Weights of a small transformer language model: no biases in attention or MLP.
MLP neurons of a small language model. Each row is named by its layer, matrix (up: input weights) and neuron, and shows model dimensions 0-191. Each number is 500 + 25 x the weight over its row's rms, rounded and kept within 0 to 999. Numbers have three digits each.
After each neuron's rows, "fires on" lists the tokens most often at its 100 highest values on Wikipedia text that the model never trained on.

L5.up402:498502513472483490502519495499496487465517569524501503503498505519473520479469473522532531514482519466489494494497467474506539494517507489527571500504526494550513502466527530504494494460509511505509519518536491522534462483529496504436551492521452537538502512472522493520528472463494536466526479489485518498480461469524516521483492473497544489473517471497469506486504476462510501510554490536504542521549472493458517500448523502483507500512496519489480507476480500479492495513471512486466508547505528526454494523500472533554474479441488478463491466510503472522522458496488464509
fires on: "\n\n", ")\n\n", " =\n\n", " |\n\n", " US"

L9.up203:473528440566470469519500492528543510537509532491518516480534534512527505487527472494509520454509451524517489474535504527468514495523481475532536515518503491475523454471516515536478511509520476515484509503506549475461491496460462496478463493486494502514499511487468512468523490496548523468525468498506495468494511461441528473499496530502529447490474522512483541536492488515499477467507527493474539523539503513491491521523506501576494499532467484544511444507492481491533516475514551531490491501498488507493522521502473523477489481511509486497519481521479480480467503477525465530
fires on: "c", "on", "o", "ec", "es"

L6.up349:486478521550464469502510497494504526524436530494521498501537521500456501495484501482520503513495499524486501448513492499476532489482502532474497503502484449448524498493504494523514486511550486481512526476524508504474538529495574502494541484507527531522529459451519509507531499501492485464464469511489512471547506501502518487468483494504514443505476526502493510510476470501557519491550493495542487507527528515497502470485512484514486487454494462500504482526476463489484475500503509539528458469533497496453509528503499526459516442510514537536475464531540520459522471524485533507
fires on: ",", "2", " sec", "3", " Sec"

L2.up136:490490463488454507510558513491459541544504462526536518461536541545492496453486507493537450506473448484536455537484478524462519465536516501536543480483485495474538492514478535522502484492511512538480543452504516495456490494511480502497487451511526508452530483510481513483488482497519521488515537479457491510467496535496482506494521490483463502486479489489499475516482532468457497503490550528482479497539530528515519501462473555526481520475509491483505497475498508473546524502550530484498500525498516496503517476499491482480460500492506529504491517484534509530509468511490494532
fires on: " P", " L", "′"

L5.up300:492476491487517524524525494462527516533519550492505480491471513505520501481520522489507459525523497468513507505524473509453500473510517500447506505457524560482520465491482498515481497495477502486504496503502500486495515481495469493525514500513481498445500505447545495495461485526522517527499513490465506550470499527525507516481466452495519564512515479474491514515545524520492528469489500511483515483534503495504516476499491483557467563515506534490544489452481491517542465487490528529491471545523491548442524508498514485546511496488492539543483462508498431487464526490496486475
fires on: "ated", "ed", "ource", " Total", "ating", "out"

L6.up62:515470498518487517491508491493524524496499531489504510470495485504505544510492501504518484535515495506511498507463486544487476515555517501511477472474500535443505508512449478554461504501517517532486469506502548462516526490533464514504503529487494508476490503497551508502507461485461521485499479473479487479475491522473554441494478458496482502522538482511516562492499529520506488501535474523461525503529499530507503488501494473556445537521498485497503522464470524488454490503528552472527476511492484484499570481445449486489484487461507507520473449474494468495474528491504480493
fires on: "ing", "ance", "ed", "ated"

L5.up450:502473493524502469561522543503493519493526518510510506522548491533481492486469472509528515482518476546513513566511462493498491484494494471517516461491514521462531467475498518495497464443486481486491517516499552487483476495511514496487551477536532515519485468483522560474499508495508506472506498461474490495494497475507499495450493499477538474486496493447472498522475547481509536542509523513497502508509493482442503509487500468545535518457472539490509531490516531532536503508503538483470479533489528471503526487501537486497490485428503521486485525487502525545454507549504477513
fires on: "and"

L5.up268:513480489505479484520540556543498485537505505555483439520473512500475478508491533502506495518508490538507495546519474509457455503497513479537513529507484513501529477475492501492510457521485501554460524499511532491460476531481482495462510470506525516499497449483466477491508476503550536514517533467533460454478510511506491513530513505493460483521528489459541514487487568498522429504520504522505548491473479481484469464491492522510447492476502512518491527498504523533477484489520493534549475494520486504501501471478508522504533467452519527478472482502488495496483532495505525520
fires on: " '", " “", "ual", " $", "ro"

L6.up748:487507504493503510478479540471487480463488492510521476480492480479464488477460471541505493518548517545501438508507472510465548511510493521527540534480479503518503491491505509492517474473479484475484513503502546467491534538491493486499512505520534532460502509442513493418509507485516481494525517515499497472490525477512528483505527461495460498485456482488517533494560504478548526482509505473533497524507507497477463483455465496507510516502463473518533502496520481505528502528513554529495488483531552503481479451492504483503476487519530534494455497494513524503509569458516475543
fires on: " on", "ast", " at", "ot", "th", "o"

L8.up603:495484489517519484549491540480510535475493511590491522472532498499480471485541484561530475515521520532501498501545485499490522490459472477519481497494510528489489515515504509507472503501535484497504492477473490424485530462539494489452534501486551499460515496495484503476486479463515501526496493513482467496476495521516536514464528498470519476508484506472557489486557513492493536478501481522493466511522531476484494500520416501484481504465484486503534466502516486500506520510487552498485509560545511477477488540522476468472455509507510512519517507521486491480496479511509504468
fires on: "w", " to", "ru", "ap", "b"

L9.up118:510502508455507483496422473539544522468523463528463488508509521539467514442530533517535489505499517476514459475507505507490540539511525484441546500493534506445527480480507516554491483487474527510500513505500562476514484502453443498468508478518535516498532504506518493485509480534515492542486473536508469499496492516494545491517485500486492497465453510514497541476546509507512518479504472484495490558523482522485498521500476512490495514513488505525497461453465497483507513495547501480524532516512507526453510492488461538507485505491501465492516512471511486490481522520462521486
fires on: " t", "t", "ot", ":"

L6.up677:484466494514443498531533522500498529499520501517475489453544535533492511497481485468549514471485478479489501514499523502474491443519516470507524506517499535505505504526492525506510482468508548505531517461510516484498513486479474506492500434506507520508512474436504514460493501497488530494555491475459517523522528490516491510462500450455532538525493527484514460528481517507512526459539475520526509505512512534492524483469525527509427496487510502515506453495524526450500502504480497497506489507519493490484474506535486459551474523504540545460495501476483507495555534510488497455
fires on: " L", " B", " P", " M", " Ch"

L8.up491:504487507497477484490524536540519491481484522540544473506530539515484507512490545508498494486484505517500518476530458479474479448489521502458493502504517515533501505522520527523480462501527490494486500478525522482499504523521465509498518509507505518461555492497447511465526427496534504540491487487465495545461504509501500473487488478507481463495496585446486507523551467497499466476506494498530526556504483504467482499510495493520509508456457493481506515485509541461529464527521492513521494471492515485486496544511466498493498484417527513520499526478505498467461467530510505484
fires on: "S", "-", ".", "201"

L9.up94:489509499527478485486496497493556521482467504485489503463514528535517480471493516498503506507522490480535450490529498507467550490521490490517496489508462509461496475528502478514493483506437463505521516509517505498487541506479468483557468476499496527478475461482451513486501484534531521482502488490510490445550455528509484522494500493491489499532466517511525517512526479442558492506514522510493475545510446520511530482518492482533504490543484499460521460469480521484528503476487546419512523520520481517460515501508508493496548487502465538530451510505470522492476477479510481528
fires on: ":", "D", " d", "J", "H", " H"

L5.up684:528441506499468480551526557482525507490522564530502528508507463478521502495530493481469481523479498522500486496474471489480478473541501481459494467470465554495515492467502554506504465488495543510482500510515558448497470509531501483504521448517482489507532504523512526488500513492515517508473496491459461491474472468504486489470488488499542471507488516462533523502521537485539527481522510538458514479555501489508512497518523487489498527485488482559557492467521501504528520503468539519494472480476514496506507504475481464499529482480509533539467536508527466489493512477518469493
fires on: "ab", "ul", "and", "j", "act"

L6.up170:455532501483449451534529511504481507486468507517549448473522511489494526494459518501527501551480532515526513546496486482483467500481521498531512470504511549462490470511533509503505481471539503517483505491510508488469527450493492534463502451545543539506510481478526518487488477506510516528527480478503478527483505452515502466508471500499502506491509539481463533509474487489513466485509475497489555527520446534537509515488511531515454531464453526510486481507492526473520541499475489499484536510534549501537516527500511482519479482459497520530517507523523505508484549510480469495
fires on: ".\n\n", "\".\n\n", ".\"\n\n"

L8.up328:502461503518458488510479498516481550503498488533518520473498469534493509518538482508504436500514525526500517590500489448485505536521502531485518509502510546521511483469487505490557442459542514468477525499502494513512514482504461516496550466506505535474530475492465516519525470476471514491485522493507469495531507492468484473482494503469507489473528506498474495539532556490509494455511522478500498506522444464479521427532471503498484515504524494475507500516520505475497552512504516535504543509493509504481491503543452512502492508523496537526524470507502493504470531483532502478
fires on: " ex", " pro", " sup", " Pro", " un"

L2.up551:536502481503444492552469518486497503511479523539481512532563487509494532485498520520461514473502506527498492507498519462484513501494527488485524495501527500517535473499527504528495485462530452473467498485546526504502525511483497488462525461513560528455521476468497487485502483494480497451484545471509467536500494499489484484527492498445503509470518524497510532556490489468466533491471519495464511536519487489470512487522457518518470535482510576538502482500471524455499505498507526538527493502492477450510484465509496535469495474480534460504495464472505513545529512478509508501
fires on: " ex", " sup", " Sup", " Ex", " ext", " Im"

L5.up174:514488503498514476507531565528497504469517519544479455498529521545463489467437517492490492486515486573490460542505484489500445503511476492510503501484517537499538474482504490457477449484508507533502518489517524520529555515489498489478522500499504484528502478498545475483500472526527491512514520486476461500555481532517495507501473505516482506519519514430525537488491471481513438485514499518513492496511483493487449487478501470516474498451506532495501567495493538524510532510516490534508482512509521516497502467519520488479501468426492519475481511470491453493493509480480493504
fires on: "ber", " $", " '", "===", " “", " \""

L9.up187:480499512505515480513519502464511516469501526498486459468492465502464484514525461502500507496491468548540499536473522506449505509503527490483570474438490496539493493499526492520551518492476505483507511508479462507507516494507492481511506552505487469485485493513491527470482529486483472456498524494436485498510493498479509522447497517493497510532487487489519554507501565455513540476511546459490530517523492502493514511525472476535461470459517556494547474481509509475537519491500506521505503517541521482506498515530487517528475451487472462526470520480513459519483497503457549493
fires on: "d", "im", "v", "-", " prom", "V"

L9.up172:548500504477474489471451527465485501477483497508521521530544491496490523466518539505536465501491516465478487500500499467462530539475485472486478517514496530473525490510519518491487455449491547499515526514489502480487545515517501510486480519470520475490470472515489533478537505514497466501497447485479457510495520514498526469485528504481449481492502535496474551519536464496548478468538513480510517562528517490498481494515502505494531513496509467496524464494488516468516507514512514560515511518522494532482533465495455494464511423461534478530472496451481488528500486532499520510
fires on: " T", "T", " t", "-t", "t", " ter"

L5.up565:465452480513490522523495503529531534516468536532492511464479481503469533504497499489487522501509516482517515469487492508529471513506529548473506489535483470473525537472508502497496491491536521507425518457522502488445532524513534541471504510536511496520517443508477507483498497502467529504509484510515516486492516499485479489517485483476481497486473539464473480518534538482519511515531469483509535542503483526518532544513496495547468498498535481483486548520461494514477465507486521503478513483513497512474520474474488486479559522443575483516479465525458529473534478513519476513
fires on: ",", "2", "4", "5", "3"

L6.up5:518516501499481494488440506501477526526520531538507503524546490533516479507504532525509466493462515500478506475500441509503502546497505466475536512508513527510494499523514525466490476449473541560474547465493515477539482491487467490453536472496509459486514484490520538469553497504502469482499470479525494478481508453500549460495500453498488500497497521491489495480524460484515506460538507490528504567505469489519509514499540489467473505500495483492494518446507490466533509454482489530484496531519502471476494490531507462513527507497548510504512480474478466465489501524516543545
fires on: " t", "t", " T", " top", "-t", "f"

L6.up44:452512478476502489503475530497475506512489555535456488506501464550475501504465486471541515481460553511490503499508481491502490527485485514529556514492472505479498520489504529521490487422510493533513532525516483496487481462506459530443488530537552546548519506455501540504510491474492530498518478495512529510498494480508498457481463498511498519505507529485470529579510505460519492535487486495517519532532479499488538510496521497512466495517464486506476505479500525509530509509478498490499512543538529514497504532505464482500534471450527520545519504475526498502493529475465474520
fires on: ".\n\n", "\n\n", ")\n\n", ".\"\n\n", " \""

L9.up207:486528493482497468525532495495501529487526536521460533491473463511498511465499499469470502547488453535553517523489524483489522514540526472505498499453463494522493474537530491543493499503506500503496495483527513475514494497513544503481514476487515494491457508516496513455515511491488506478482455453506492505512496507495476459462510488514506516506512497493489510465448530484498535493481548504474561512502522495501497524466473521504508506479492511497543510480444541514528518474495501467462492488569555570486492459464523511476475454453496518462482520491493477493474534507505476446
fires on: " v", "v", " ", "d"

L9.up676:525491476479511516476461534520533497493478513493492502476473479460498496493495472508499485518544499524532472511500496515493516476514532535539525469508507491488520477519510511525514483510547496481478479531547493445502509471493473497497532468481541505517468510493490517488544480490544515505520536501505484524489488490508527482520488459519530468497514512503505503543486485506519464479500533461521501507566509493491519522497478500498487498522472447544487501454543504551563515477482568446500510492511506499488564448495483492505481485494520508458542482474501483488448550504528456543
fires on: "o", " in", " at", "an", "on"

L2.up374:546443487464512468500457565496470521466512498538474487507552470554472503499461541525504454523506509471477523475502478476523473494486533526507503529526541532469511502512503490495492476512534512448506536487531491497544507513498506496474524451527482521479499511508492493485515482503524502490517490470491465534464477493553545540512497483497540485481514522468519494470486488463505477510516535500478541519506507463443518484488474483499535501492511433517504492504552529497518472494522491483508478464516504494469493479485515531511501458452485502520520475477527500507518508540524522483
fires on: "able", "201", " Fin", "-"

L6.up594:496499489498523463489510553500499499487499501554487514531523497507490491482494475548529456498501533503491498492503495471497488472457564488505522507503477499469502464523488510486514472440502497576484501502487451515470542468475497485509515490496554509482484526514535492478546513483477479470497515490467489488507481529497535488479469448504495489490478488500539486476501485498512516504512517518505541496522526496462468493479447535470508520502515492505505482479526534468521544523512527528503458541507475515477527488549500472444527462520475499557535474500503467506537510486566493517
fires on: " B", "b", "y", "t", "ent", " to"